Part of a small language model's weights: vocabulary 32000, 39.3M parameters.
MLP neurons of a small language model. Each row is named by its layer, matrix (up: input weights) and neuron, and shows model dimensions 32-127. Each number is 128 + 32 x the weight over its row's rms, rounded and kept within 0 to 255.
A block is one neuron, or neurons of one layer that tend to fire together. After each block is what it responds to, as a language model described it from the Wikipedia text at the highest values.

L8.up17 [104 119 192 153  91 129 128 146  91 143 169 133 159 105 141 149  82 106 111 127 166  47  97 196 209 103  83  98 134 115 128  85 139  91  49 100 159  77  97 100 168 149 125 121 158 124  67 115 132  67 153 109 136 133 168 113 190 144 128  90 164 115 138 102  69 113 112 109 142 184 112 170  59 143 142 151 164 162 176 115 117 172 148 129 157 156 110 107 129 150 120 138 202 152  87  82]
L8.up1168 [128 112 222 119 111 136 161 142 167 161 131 145 108 120 153 126 105 132 147  82 116  70 120 184  84 107 150 154 118  87  58 101 132 130 196 122 113  83 154 134 140 109 164 132 131  78 106 139 132 147 187 147 145  26  99  84 136 152 146 102 101 127 138  99  72 160 146 137 131 121 188 209 127 124 116 149 135 128 123 100  87 149 122 183 173 133 124  79 197  71 125 174 110 160 133 130]
L8.up1385 [142  85 138 128 119 142 108 116 161 177 120 125 132 125 106 116 153 176 116 145  65 153  86  95 154  80 142  78  61 115 155  54 120 135  97 141 102 148 114 106 126 121 169 166 111 169 154 131 152 164 164 123 111 150 143 133 162 137 127 154 157 105 169 104 195 120 115 160 136 156  88  94 162  99  76  98  91 116 180 108 146 133 181  98 173 116 127 156  83  58  66 134 108 161 135  72]
L8.up1751 [ 72 168 120 126 125 137 168 108 150 171  49  94  98 106  96 145 143 107 101 103 154 120 165 143 178  98 170 121 130 167 103 118 108 107 121  95 136  58 100 143 123 161 154 196 161 101 192 159 154  98 147 155 105 127 104 200 146 130  93  93 103  86 143 121 127 110 117 115 137 204 142 134 145 173 122 136 124 116 125 113 121 102 101 140  96 131  78  99 132 170 160 132 107 116 128  91]
Responds to: Values inside infobox measurements

L9.up553 [128 122 103 133 177 109 146 177 125 113 155 100 140 131 123 158 120 108 149  94 147  95 166 169 152  98  78  85  95 126  87  95  86 176 117  94  84  96 103 136 103 138 166 106 108  94 107 137 150 126 138 166  92 120 108 104 104 168 182 108  93 121 105 192  99 119  56 128 163 120 160 111 151 138 100 132 122  97 140 120  91 182 135  93 111  88 169 168 128 104 187 135 145 151 136 138]
L9.up871 [137 184  88 172 167 123 159  85  81 130 135 190 133 153 122 139 109 108 124 137  82  76 180 105 176 133  87  81 142 137 126 113  90 144 143 148  57 118 172 117 100 141  81  73 113 144 132 145 169  98 140 129 151 146 130 105 135 129 150 123  86 178 125  75 167 152  98 135 171  60  99  82 141 176 131 120 113 168  80 160  78 181 120  83 127  92 163 115 156 109 141 132  90 104 206 148]
L9.up1015 [132 131 171 100 165  87  85 128 119 121 143 137  98 129  73 128  83  99 182 163  95 152 160 103 169  67 138 103 115 110  89 122 142 149 124 160 121 144 156 112 100  98 135 180 154 136 147  92 112 140 170  95 173 169 100 145 186 100 131 109 143 158  53 113 125  97  81  67 139 130 150  92  75 168 102 160 119 100 116 101 124 123  42 155 129 134 189 143 116 142 116  98  61 119 115 182]
L9.up1576 [121 142  87 113 139  91 111  87  83 143 143 187 144 142  64 144 179  88 138 162 153 148 216 118 102 102  94 148 208 142 126 172 126 105 124 110 146 128 178 102 126 112 185 117 101  92 131  88 132  62 172 139 103  98 153 137 181 129 139 102  67 107 137 134 164 155 178 135 126 140 140 116 152 106  67 151 141 128 111 155 123 141 127  95  73  86  95 163  94 118 104 152 129 138  61 134]
Responds to: Relation words before objects

L8.up390 [ 90 146 151  85 182 128 132 122  93 150 163 201  99 122 120  89 129 139 166 149 126  91 139 148 127 147 117  86  94 125 119 148  55 159 184 139 105 149  94 138 128 165 110 105 155 112 134 119 129 129 104 146 105 144  86  98 101 136 185 119 176 134  92 209  86 153  63 108 149 100 165 175 164 215 156 128 157 176  98 116  66 124 146 100 111  95 143 140 144 147 194 117 126 126 143  96]
L8.up553 [ 89 140 122 120 147 145 170 123  96 102 169 193 111  98 120  89 114 117 174 127 131 103 139 166 157 118 105  83  57 110 205 113  94 167 127 115 137 114  98 128 126 140 138  84 145  77  90 115 154  78  86 125  78 128  61 141 126 146 138  76 109  84 142 209 137  89  50 121 125 158 108 127 126 190 148 111 157 131  96 141  90 142 155 110 110 120 183 165 137 138 156  36 156 116  91 166]
L8.up1113 [151 101 128 132 198  92  80 135 121  34 178 184 113 142 132 119  98 104 154 117  61  84 152 117 130 163  91  75 141 165 166 137 118 130 206 108 122 122 139 109  48 145 170 113 120 148  76 131  37 179 169 119 102 180 114 132  86 133 130 133  94 103 167 157 121 137 181 132 116 126 107 108 126 105 161 154 165 153 182 100 143 112  98 128 146 142  97 130  91  91  88 134 116 105  79 119]
L8.up1752 [117 141 127 104 168 193 124  84  96 139 158 169 121 141 113  68 143 125 152 122 134 148 158  96 142 171 160  88  79 123 127 115  85  61  99  57 117 156 200 187 105 121 138 155 176 107 142 115 131 123 150 113  83 173 131 181 144 144 135 129  98  70  60 138 165 166 130 100 126 130 173 135  95 162 113  53 179 202 120 106 122 132 160 114 108  91 101 165  96 113 149 143 166 153 106 112]
Responds to: Transitive verb endings

L12.up1558 [162 108 142 146 109 167 130 170  98 110 139 129 101 132 106 173 151 114 103  77 124 152 113 223  89 175 200 146 120 162 134 132 132  65 180 152 124 140 137  44 122 100 185 105 104 112 127 135 150  95 144 145 134 110 156 100 100 153 117 122 108 123 151 133 126  59 116 175 149 168 124 101  99 142 128  92  66 121 102  88 150 164 118 103 146 110 139 105  76  52  93 110 142 130  88 137]
Responds to: Bracketed table cell content

L12.up1620 [119 137 158 163  81  69  74 129 123 169 107  75 181 119  90 161 121  97 130 114 128 118 142 150 174 108 105 175 116 181 108 194  94  98 164 158  67 120 141  97 132 150 189 133 152 132 140 179 147 128 117 150 116 184 131  91 164 136 162 182 144 177 171 149  69 107 130 110 118  71 164 121 119 118 122 149 112 145 170  97 119 146 131 142 105  97 121 122 108 106 109 169 138 136  80  83]
Responds to: Wiki table and infobox cells

L12.up697 [157 120 163 192  50 124 127 112 125 147 122 149 155 104 181 187 165 129 151 178 102  96 121 111 175 168 138 142 152 130  63 111 180  82 103  61 135 107 167 129 129 124 122  89 153 153 106 104 152 105 157 183 164  95 175  78 189 118 101 122 126 127  84 121 165 129 135 124 104 122 169 127 112 109 223 112 154 160 115 187 102 120 140 103  75 144 137 101 135 130 200 119 145 145  53 145]
Responds to: Before a person's name

L9.up39 [151 151 123 135 172 150 131 177 132 184 120 118 199 161 166 165  72 116 185 127 109 124  89 118 136 158 107  75  63 101 210 152 114  92  79  83  67  67 120 146 135 135 185 149 129 189 138  87 140  93 107 129 150 144 117  97 115 124 184  73 125 143 146 110 184 103 158 105 170  95 158 123 149 112 103 188 151 141 177 159 193 198 132 176 182 128 134 209  70 130  99 103  84 149 167 149]
L9.up283 [114 139  95 142 138 100 211 138 210 109  81 127 114 154 157 145 184 147 192 109 106 107 123 156 162  74 141  99 108 114 224 125 133 104 105 112  96 189 121  69 129 152  83 167 198 107  66 104  46 134 164  39 152 144 115  94 121  74 116 134  83 128 113  92  97 164  94 158 136 161 143 115 143 124 105 148  99 137  92 161 116  96 159 175 134 121  94 121 151 123  88 113 113 116 173 141]
L9.up407 [129 171 130 135 148 137 132 148  82 129  98 172 122 196 219  64 120 132 159 158 128 121 179 134 143 212 106 142 147  93 129 135  85 144 138  84 146  98 112  92 113 155 135 204 166 144 100 134  93 140  84  79 142 132 119 158 134 139 154 141 145 116 138 189 144 137 123 149 122  57 114  91 127  76 185 173 123 136 118 106 132 168 144 141 138 173 124 128 122 106 103 136 125 173 161  99]
L9.up1719 [157 115 108 162 145 130 211 165 141 158  75  97 118 160  81 149 177 174 127 208  80 139 147 142 127 110 139 178 102 113 174  86 144 112 116 165 114 126 190 155 154 114  94 125 152 145 162 117 138 146 178 185  85  98 154 177 116 160  97 113 134 148 144 135 173 129  77 134 107 104 192  98 181 187 175 165 125 131 122  99 166 149 137  98  76  89 108 122 128 121  66 110 138 105 126 165]
Responds to: Infobox bullet dashes

L9.up368 [ 69 110 115  98 146 217 163  99 171 119 132 133 104 134  79  91  78 119 111 149 113 144 107 149 157 159  76 146 120 128 181 112 108 192 199 147 177 137  96  93 172 105 133 112 159  87 165  81  83 125 110  94 104 157 142 133  58 136  43 167 104 116 115 144  94 137 109 158 153 118 123 142 157 142 121 125 112 129 125 143 168 109 164  86 108  90  96 144 140 203 138 127 186 144 206 151]
L9.up892 [104 132 158 117  72 152 147  98 138  74 142 191  94 113  90 144  80 125 144  90 101 190 190 122  81  94  92 122 142 123 170 191 100 103 141  91 135  77 124 117 136  86 138 123 102 121 151 115 148 110 193  89 146 176 116 182  98  55 142  98 100 166 113 145 135  64 123  73  74 140 137 111  74 131 150 140 146 146 140  68 163  73 165 114  70  56 129  84 133 116 128 146 165 136  70 119]
L9.up1534 [ 99  91  89  85 119 106 121 147 134  82 135 172  97 167 105  88 141 111 164  76 138 167 108 140 102  99 143 120 148  86 189 120 136 148 110 157 122 153  99 121 160  60 156 116 110 146 114 129 123  57 136 199 133 177 128 113 124 113  33 118 133  90 138  62 107 153 137 141 147 100 141 179 135 122 123 116 131 123 158 194 110 140 144 170 122 107 117  83 125 145  98  92 134 138 182 167]
L9.up1891 [ 77 116 178  83 111 125  91  83 144  76 162 137 122  93 151 137 127 156 179  84 162 168 106 158 110 113 112 172 114 165 186  89  87 105  64  92 134 100  99 150 158  25 137  63 124 100 103 111 101 145 149 142 168 164  64 105  90 149 143 133 128 124 150 100 128 167 125 166 125 106 121 166 143 144 149 192  87 154 182 137 138 181 168 108 103 132 129 119  99 124 163 116  97  94 133 100]
Responds to: Selecting and quantifying determiners

L8.up108 [132 149 188 138 139  85 153 136 171 199 108 107 119 115 121 113 121 133 150 137 146 134 149 180 138 196 171  85 172  97  83 176  69 169  74 198 152 162 127 122  96  70 111 102 107 166 147 162 168 160 136  68  96 133  87 122  90 141  74 145 104 146 139 134 112 134 128 118 161  95 166 140 129 130 159 143 134 122 135 144 197 119 154 121 100 130 148  87 155 117  92 162 128 107  73 124]
L8.up190 [100 145 142  95 120  40  70 130 128 115  87 100 103 160 112 172 128 137 143 129 114 126 157 139 177 167 124 132 112 102 100 239  75 164 103 136 183 149  98 111 164  97 125  96 150 199 150 184 151 119 202 122 120 140  86 133 110 117 143 143 113 123  83 134  76  71 112 141 151 131  99  87 146 202 151 116 152 183 161 151 136 112 146 132 123  85 139 111 180 142 157 135 143  65  97 167]
L8.up672 [124 107  88 149 133 145 163 171 100  87  78 101 109 165 133  99  88 107 127  98 124 130 139 122 143 227  95 163 122  37 108 141 144 145  82 148 120 150 123 147 159 135 144 107 156 167 171 155 139  95 169 169 153 161 156 190 150 185 106 147 143 173 116  99 126 113 152 141 199 112 154  79  54 131  87 118 137  72 130 112 140  55 119  83  63 109 125 168 160 129 126 131 121 131 130 141]
L8.up815 [144 140 122  87 194  92 102 163 148 182  90 124 124 119 181  81 113  91 127 118 147 123 126 123 138 136 132 119  79 148  88  87  87 144 107 114 169 142 129 142 152 142  92 161 117 147 119 107 100 125 173 138  77 123 152 166 172 137 141 152  77 126 106  78  61 154 141 102 104 133 157 131 114 107 165 137 164 134 174  74 144  94 113 101  58 118 149  95 208  85  74 124 167 134 102  95]
Responds to: Quantity word before counted noun

L12.up1357 [ 53 135 133  79 117 101 145 162 102  90 138 143  94 171 143 124 109 119 177 120 141 123 136 163 173 107  92  81 108 140 129  82 105 112 160 145  60  87 114 101 171 154 133  97 183 126 147 121 156 100 153 126  81 153  89  99 140 137 115  98 111 152 194 172 117 114  80 127 121 156 108 179 129 160  96 145 126 120 111 183 133 106  92  80 148 129 123 137 133 136 179  91 131 104 137 170]
Responds to: Transitive main verbs

L8.up441 [170 131  90 192 162  87 133 105  80  90 146  85 155 184 132 159 164 141 154 131  69  98 140 124 144 151  94 106 127 137 118 153 101 105 137  76 151 135 132 135 174 196 165 150 106 156 138 130 149 187 126  97 129 161 154 143  89 121 132 160 145 123 121  97 129 147  73 164 164 132  82 120 180  80 174  52 117 132  76 100 164 121 185 162 129 158 163 170 159  84 103  80 198 113 143 106]
L8.up1438 [117 139  52 113 118  86 124  69  93 135 152 155 148 107 119 120 146 132 175 146 108 107 173 123 116 103 158 119 155  83  94 136  45 100 132  83 121 110 158 157 156 114 154 110 161 173 125 157  76 168 158  67 100 133 104 136 120  74 175 131 144  90 109 146 124 118 170 168 106 148 138  70 188 117 107 137 100 130  82  97 111 160 115 135 156 110 159 138 167 113 155 118 160 118 132 198]
L8.up1547 [102 111 124 161  98 113 191 137 154 166 119 156 137 179 112 157 128 152 176 175  82 112 106 175  93 151 126 124  99 151  92  64  95  71 126  73 135 120  88 115 118 128 116 126  93 121 134 141 194 162 139 118 129 156  86 158 107  63 111  61  97 162 111  96 126 155 169 127  95 193 119  67 185  67  95 117 123 153 130  78 107 132 116 193 164 156 140  99 169 143 124 156 110 111 117 211]
L8.up1876 [108  96 167 123 118 131 118 121 124 139 100 104 156 149 113 123 182 102 160 145  85 121 144 107 148 141 158 201 146 131 155 167 126  85 131  57 105  81  60 170 109 127 170 130  87 118  93 151 132 148 141 134 179  75 126 104  93 152 105 106 114 120 113 127 147 100 123 145 143 163 125 143  92 141 136 184  90 154 150 126 139 109 163 148 135 116 104 127 134 167 121 128 175 114 121 149]
Responds to: Title nouns before names

L9.up534 [120 136  79 127 108 101 155 166 150 143 126 176 157 130 114 112 119 209  76  89 103 117 123 105 126 104 132 157 114 177  89 147 153 107 137 157 137 154  61 108 200  85 101 122 115 151 114 151  85 183 123  69 120 108 144 129 145 139 144 102 110 115 128 122 166  63  85  52 133 144 109 160 138 182 165 118  76 133 157  81 145 144 141 156 144 128 157 171  97 145 105 132 155 172 135 142]
L9.up574 [210 156 104 131 181 104 147 160 166 106 125 153 147  97 214 177 141 123  78 140 179  54 113 131 135 162 134 131  92 150 127 100 167 131 113 159 151 120 134  97  82  80  81 138 128 117 149 143 135  80 109 136 116 116 149  76 119 206 132 100 115 138 122  90 142 137 106 127 108 202 109 139 149  81 125 101 106 129 143 130  54 136 154 202 111 108 131  89  94 139 209  80 112 135 199 141]
L9.up1235 [110 101 110 156 110 146 117 128 110 163  93 128 125 105 143 112 112 154 126 122 133 119 101 170 164  76  92 140 188 133 106 136 109 143 151 147  80 136 114 153  99  80 139 105 145  92 180 131 176 114 135 102 160  84 162 129 134 158 121 129  77 159 116 163 150 129 104  80 182 212 193 186 113 119 108 104  88 149 124 117  89 175 139 139 122  89 160 138  43  66 130  90 120 136 137  73]
L9.up1428 [112 139 210 110 105 112 153  88 136 145 131  89 108 167 163 148  68 132 184  99 156 102 169 126 139 124 144 156 153 129 105 127  90  56 121 105  80 147  78  51 114 120 176 147 134 114 166 220 132 166 151 153 162 137 155 110 120 165  84  87 140  59 188 142 152 119 178  15 171 140 173 177 144 132  74 146 138 133 126 141 133 156 138 138 121 165 132 102  96 102  99 128  89 145  82 150]
Responds to: Structured-data delimiters and units